python train.py --d_model=160 --vocab_size=8192 --positions="rope" --attn_scale=0.125 --beta1=0.95 --weight_decay=0.04 --lr_head=0.00927 --doc_mask=false
MLP neurons of a small language model. Each row is named by its layer, matrix (gate and up: input weights) and neuron, and shows model dimensions 48-143. Each number is 128 + 24 x the weight over its row's rms, rounded and kept within 0 to 255. Numbers have three digits each. A neuron's up and down rows have the sign that makes its largest values positive.
After each neuron's rows, "fires on" lists the tokens most often at its 100 highest values on Wikipedia text that the model never trained on.

L7.gate9:155108110111143110081133104107098112117149112106110134130123138118153150114110167124165113147120133160128120123106122094138147133145116100061094176127127174155149143116147125124127135116141095108088126144114186113090124072156130120116152149126163116130107141147117138164159130126111116133
L7.up9:131152120132152092111140134108121165154135151134111135102078140134115132099059104116132117122154118202162127142129115114094122134132134131108096129127163174085085142169134080161094154076148129142115164135158101152099073081127133106176138098141150138145103082129095145143130120111137107125
fires on: " of", "=", "ed", "y", " Opponent"

L9.gate24:100110143124132139145146096126118104138154118137115120142113093090141133119145183143157114154221144132115129134131128116113092146126108173133155119106131088121139129157170161121088142149093125138068101152124155112154127098140137128076127129123124122148103131126135116145151155130137110125
L9.up24:144132142129132163190137091172141087121127136157140160126138143106124122120151156183124180125105123100151127122098121127139140055095152121136124128087096084116152141121103156181082143113157146087119126146136156113129109119110092148090100117117109140114160138119124168134157115116141140089
fires on: ",", " =", " 2011", " ("

L4.gate288:100124104100137138097070085134116116126132169102158124130103145116090095070098100154165126166158103133087110123102139127142099120151123131124118159093113117146163068111135180127159124129149157114138097138132089183130150163121146140114136145178157130119114135113108070149129138136122151112
L4.up288:106123108092145140096130106115127138115164139116125135133109116114111100138114098116123122157108097151087120145128132108137132128151122136133141137107120130139160091079083132103152123103140101098182145097084090132125145159145158123101141132129102115148175150113154106107137109108142176074
fires on: "r", "n", "l", "ash"

L4.gate34:107095132081124159133081104149141152124104143101154127141120109080134138131108120164170125162145088119145165139136147140143139089126095118062106149158124169121165128143145152110145161157129151122140134095053111125107092142122113121110095135155138192140166150140123140108106132161161124139
L4.up34:094108143132128140122123097144116146106120155120137161119123149145088172115109115094159121139117090114093169124145099153154098147124109124128109122118103114167107113130136154120151116152149108118186081109107068108130150139154118120120155185164098121130100144108124095122132132113135124145
fires on: "n", "r", "si", "t", "in", "i"

L4.gate18:060131146120127137126107127072107150081132099129129139153154153115110126107126121163097128174124111128139132113110100076133107115120152114095124170094116158139138128154149108129150105160158098146097169110129110161094132129106087105135115153159098167123161107105126106137115120137132134166
L4.up18:084103127130090133144116183130119131164120137110172112131146144114100079133131092129159079163098110152133110089082141130139103113138156107097107118140163119114177104091143157143157136113131109139159127157139157134101185143130115112162164130143135113154114146110103115104152100138104137113
fires on: "k", "h", "t", "m", "ow"

L2.gate200:131144108154164148131143153142138178131111086128124095141135114192135115141149160121122124155120161138092129146154129125135182147101186099132118141151122137122131098110182144090135141135087075077090113130126083115134124120162140135148110101141127159139142110081110121133136152114122141100
L2.up200:105111139185130169166128125123078168155088096142167130124138096156176088129119133096126128093121135116107087126131118101136137130102137132102112128113117091121128149142125157176151107126171109121128157129170133120146169085129112157132150115164107136131172149166068150129144089137108130130
fires on: " is", ":", "Le"

L2.gate425:112125122200133148143139119127110151121124067123157125107108163168142109104147170103117103126130085135107130098124102123117126169070154160147116129150121090103107147127136121147145144112140152140135160142128127113101132102127136140095163144104135140105136162160123101110138116130135109128
L2.up425:142153131114146129117168125134160119176122166109135127120135168160142103096147144100113111190093131139113114122127097156095149109123172120102101128133117158165160129128126213091107134113165081112120108150131118138121121105173155122123138144123127112150094112124140090163099136092090159140
fires on: "s", "ing", "ed"

L7.gate425:104093156116120116127132083090164109158152143128181154101122103110140143119131122119108169142114095113129096131122135131146100147115179116103124109083158113115100159128144103154159120130158096106148113116146124173106133079113170163136181123100176105129160109173116128125140128147152125133
L7.up425:132129122140168120136125150106147145124135129108159152116140171111145091124147090126137124147124141156096122136158097093158150124150127087105113136126102145121102146133140077119085177062111114094127110075137138117143147128173100114148140166087128095161099072100116104130128086115129126120
fires on: "=", "\n", "W", " v"

L4.gate75:111089152137108191142147117111062110108138113124151125120126105119152108157113145151130134114111122148122126119138162123126176127135089140106112134123099059114176080124150107158125119173112137127117141107153160077133091130132124147124144118120144106127146126134134095122127113116124155137
L4.up75:083093126141124118098153081142173123099108128140132113125154126141160140142144110142092147103150131182158113106140140119146145085109128117147095131128107141171159110175111108106103127114103124070136124094121137126135091129119125110118107116172131148126156176116117168166149189130116105110
fires on: " =", " is", " was"

L10.gate137:126090128138131165149109114131168111145107089104105095149079143134135120140148141127154164153133105170136140129105109139124106184097131110136155143130117135127096121139092125085145146143195110134152179183127121145092144116172170102094109160145077111149143096089129100098183136109130143130
L10.up137:108109091143155185153148151157129114143157158128138149107081124111127139136143107135162132094084163176127123158124136169138171111115103148085095116159178124116140108102134118141092109144133139116133151156134147154124134154153141120061111103151122139156191142135131105109126117122126128107
fires on: "-", "."

L3.gate308:100131135153135152150126154161130108111131127151109104115105164135090097155147122055125143135149148129117073131150135185169140102101176139096100153079096130137110175089123132149122144133126112129092161098175130101133164122138166119117142111125125121167084110146144149121140127164126131137
L3.up308:113106131135092131120111076182139137180147116168124137092145124145147110152127111139178117117153150140118125122125141107131124134108087106133118144146141117091119144109078112139128113126125104145138146123112089125102080100149101161106152080104135159104115088154125123143163101129128132108
fires on: "s", "er", "es", "on", "ge"

L4.gate362:139150098113162138152137113129129143111127141113106109169078118148094146145072134142133121129121114167149142147129104128126107100115115107104148188106173133129156143096130101134146163157134101142145139133130126091142120106139141124163111103153101123115120143068146132147128195154133131107
L4.up362:148132112142127165145134122131186133150132076115112155148114125143136116110136140134113147158106135139111115097127121124153145104124129092123127133105173114146166145132161126089129132102187118168144152145103145117153146129178125130128090133177107089087143106132131096114115143108082124100
fires on: ".", "ff", "-"

L9.gate258:133122131088116145156089123153137121117133107123149080164140118116143127080086096153148145134099148137141169122094119105128123133118136136152158197129155153090140108073167132171155096132136094110109136135136092145099117096156169152118159153156122133146129130113138139124113172111119119177
L9.up258:102111125137119156145161187129145129185089143142123140129131108133122146090143104131115150124105105148124118146124140126124127099105131128091115171137160153152128104122125142108177163102112100153126121142099133149135113107149087135148137160135103118141189123104099116135150137138132150149
fires on: ".", "-", "\n", " –"

L4.gate239:117087145158134122158083166087146109110155171119121123131130121090145121133130133084051160121119109137134153118124161105135144125130138135098095136094130108108159149139105121127102137121125120116083154136080118167110136130127145114082102142137135121111130094145115129096121075109129115139
L4.up239:142138109162080105077117149166118129141141122151175144117144124132154155108124107106123113157171071114133126101117139131132122103105142087154119138151124143108142099078143151155133116117085117141163140186117113101115179102114134143127168096099151117089138132124129102124188090108097136166
fires on: "h", "t", "ine", "ment", "ce", "m"

L4.gate157:140092091147159139150085094089140116125122062098129154140158084154104095074091106099122156106139144128100172135097111122116114135121107109144151163148113166136149114153144150118116101150179160141142130116175149115157140138129142127096123112121159148143138080144138062142147156114122155124
L4.up157:117103167117106135070145136069080096147149128164145119102104142129141133130104130138077150156105133109124121112149131127138080139091154127156137147122116121186093137136098141118156134178138126120125126132134150101165169168129131106113076112135121143126134172116137132129117166100095119162
fires on: "d", ".", "es", "s", "da"

L2.gate183:141140122146159129125147104096141113133114081133105143148082104166163108182127142128104108139128145161106127104109132096098153129149170136131076135177127120113103131162115170091104139065103151079097148121159113136094086139135125113157128079168129166090166148116127125142148142121133142120
L2.up183:122124103105121151071168151149127150134114095132153127190108079090100117178085064129105114158096121123109139140137126126132134122092130159118097133130143092100132127112140130112115151144165130107110151169137087171130106105125135136164146120171142144095147084142097119156112133114159144162
fires on: "se", "e", "Le", " Le", "c"

L2.gate131:127084163159132121145123122137186126133118121134153158137125115135152115085114172109126159122108122136125121108122095106111108122143089162128110125145112147121112129139125105123098097094148135127091117163105154064115122099141155204083109135116140093127108128153107134129125097120096139114
L2.up131:148105139147158155108118119139109056134135145145129158126150145134114111132136161107144084116151115135104116125145097128152149108140139160144080119149077104100154131114134128148143117151131101138085142138125132140139133118148159155114194181119139183129110092163094129113127136130108130141
fires on: "ing", ")", "on", "=", "ed", "ers"

L9.gate199:091079119104063129124085093128110113129120131118114142154105122166153117161149148132133115145175141141132120129147094125114147130134139126129149162131095121140144124118135142101120124156073081061118108138130171109076127158150103161154142123111121151097151137126140147100163136108129137118
L9.up199:104121130139141103141100093147089135118111157116152131101169193142147125158128140142103157136118128119121122103102131110111157153125166160103130152163152074152137102152102121136107150161101134113129159128138165131085105146137127143091095129108156150130113161153149118086158179131171124092
fires on: " ="

L4.gate411:099141124158135130104140109154113139102117104116138109156148109127123131094141093139112113189149056122157103105129140186127105100125157163110135136093133141181103127143073163127141124152142122135150134113136121156098102083103081150094102123115070135155147137105144130115106160149119115124
L4.up411:101126127150113109141130115125145139144130143145133151137118099129165110100162099097129110128145112076131116117145132149161111143161133163145158108147131146146124111099110131122097143129063138109161111122155139121057081135121117115144137147109162156164075161109118107097170127156110116164
fires on: "r", "b", "ver", "t", "m", "ir"

L9.gate265:112109196160137142106147125090137135144178145147164118102094083136112146118100108068102125092144117140165125111104147147098147113106129156141133149116127115119123142158099094143158110119150140108170123134118152173105135127103153137131104161109158118108148144148143141161151162150146108143
L9.up265:140153106130112128132177155122154091109124151117131091132147149165165061118135141092163126130134139134157139084117118096083146131108071128118127113094107146087091124098161146114125157173111120129125106116117120125099104079140097139146129147131136127123207146104111111147157098086132121089
fires on: ")", " to", " of", " or"

L3.gate362:126112167142119164134135135156123121113111127168147110137124131181144133128112099092161132084120123140097125122133146141124126095134173129104105144113139153152147149116130119157125165117119091152123142179137154125140143089137088121106085110130132100098093097162134118124192113153109142088
L3.up362:104118141126157125118123096145181152116118143124103139111149179142153129100139104130153116113102142133165106143151132096157150108142133176109109128103124107154111147103117113095133166118097126123139111113083120135139125126119138119070099162118139170112117092101092145127136090113088156113
fires on: "on", "er", "r", "ons"

L4.gate140:070136114099116144122119163117149137138147132135123128119124121110149092151101161110102136154120122129100117119104128115176139080132126181125095155174126144111131152145105159125118097153193154117174176124120122144141095074137169138140140129141122126127064116085097105111133128129087127095
L4.up140:148135113114135121118157075086127201088172132129151132129139115119157099138106125176116145143129097141100171115158148136118140124137091156105094149133160140153133144123123145093153121114149126121161105114109125139164161145110108163124149189099099140130135114164137100117064106148134153097
fires on: "c", "n", "r", "t", "al", "s"

L3.gate102:130129145126146134119105115093136090116175113149118101126139115150118078140131175100147105140118098127111133122109073136076126158103113146087161091115120153106118164112106122146119109105121120131105098153126117133124154095182128171124130113143131143093148137173110103122108150135135114115
L3.up102:099108167132140133118114106111143118175116126110147137119124145157185116146072145128128118108148136126113100110135122142125147095144143159181112126145139091124146128136122091154177143117083112114115151099101135126133136091153116135165139097137203111094123119075103126130146090148090182115
fires on: "ed", "ing", "d"

L7.gate84:142143118104131112129136117122129122099142093117152119161165106100102179150153116138137162148117169161162102133114127109166124122172136142095117131076129160121130091124131093097170168124125075096148116100109159130162137119141116126127131122122138106078158114143119139159080105137106156123
L7.up84:156110126142122114076137134092133112147124092123103096141089148100130098124172100146128149102147122123185114095145130114128125111119111089090127128105113136111105127096071090140094170182135081137112103162115126137119128092142138149152161135094116062152132084179156120129117111096089125119
fires on: "=", "\n", "ac"

L4.gate255:136146087125161195132118129124126116103104155124135135177060143104095147129097094112120144154111119175122147151159126155119132127144166110075102139108127123128156137091089163121166120100115182111130159143135086150134136140136140124150127125113112178129135152126129057148143119129141138156
L4.up255:113073133165139137109135116115130088079116158150165122174125131123134130126087071152168159111151106130116135127143132126110116110125159105149113113150122176139143127111138172085114091133141143134126161158173157129123158153105134138114117134183111149178126108122131101104166088149158135112
fires on: "n", "e", "ns", "l", "le", "lt"

L4.gate324:144112144148121141126116125143138138102148178162113088150147097136156071129131139064126160118138114156150188159144164090143137148162137201115143174146147142099139127161100101152077127102156121166133143092123146115104126122121107114137131107160135113128076118131101123138138116086088114136
L4.up324:155161187159143119150171112130113165165114118149149144070119077153148115164125086128158176122119131160157114121162123146153108138111152108129152114129156108146130126124110119151117111118123164126114124163079111151152173117158106130128137158136111141114111092071133067108182097112147111125
fires on: "h", "d", ".", " of", "m", "ms"

L4.gate218:154107151124132129162140159128100098088127162137092097127111125145089077114172155119126148104171102154065149179122146126112179117138172104116117144116087139093103176122136169118137124149093120146108113104138137143096111090125118135140127085116141164099122125088131102058149108134078122126
L4.up218:141100108070136130120111149118157164149146126176099113078111176167162100122153150141116150184110088137146143129102134054125085131111154098128130151123089104147139113120116128129105151144099093136137132139096155127111103123137144099100135149099112096087157120130101116163133108144125143137
fires on: "s", "es", "h", "is"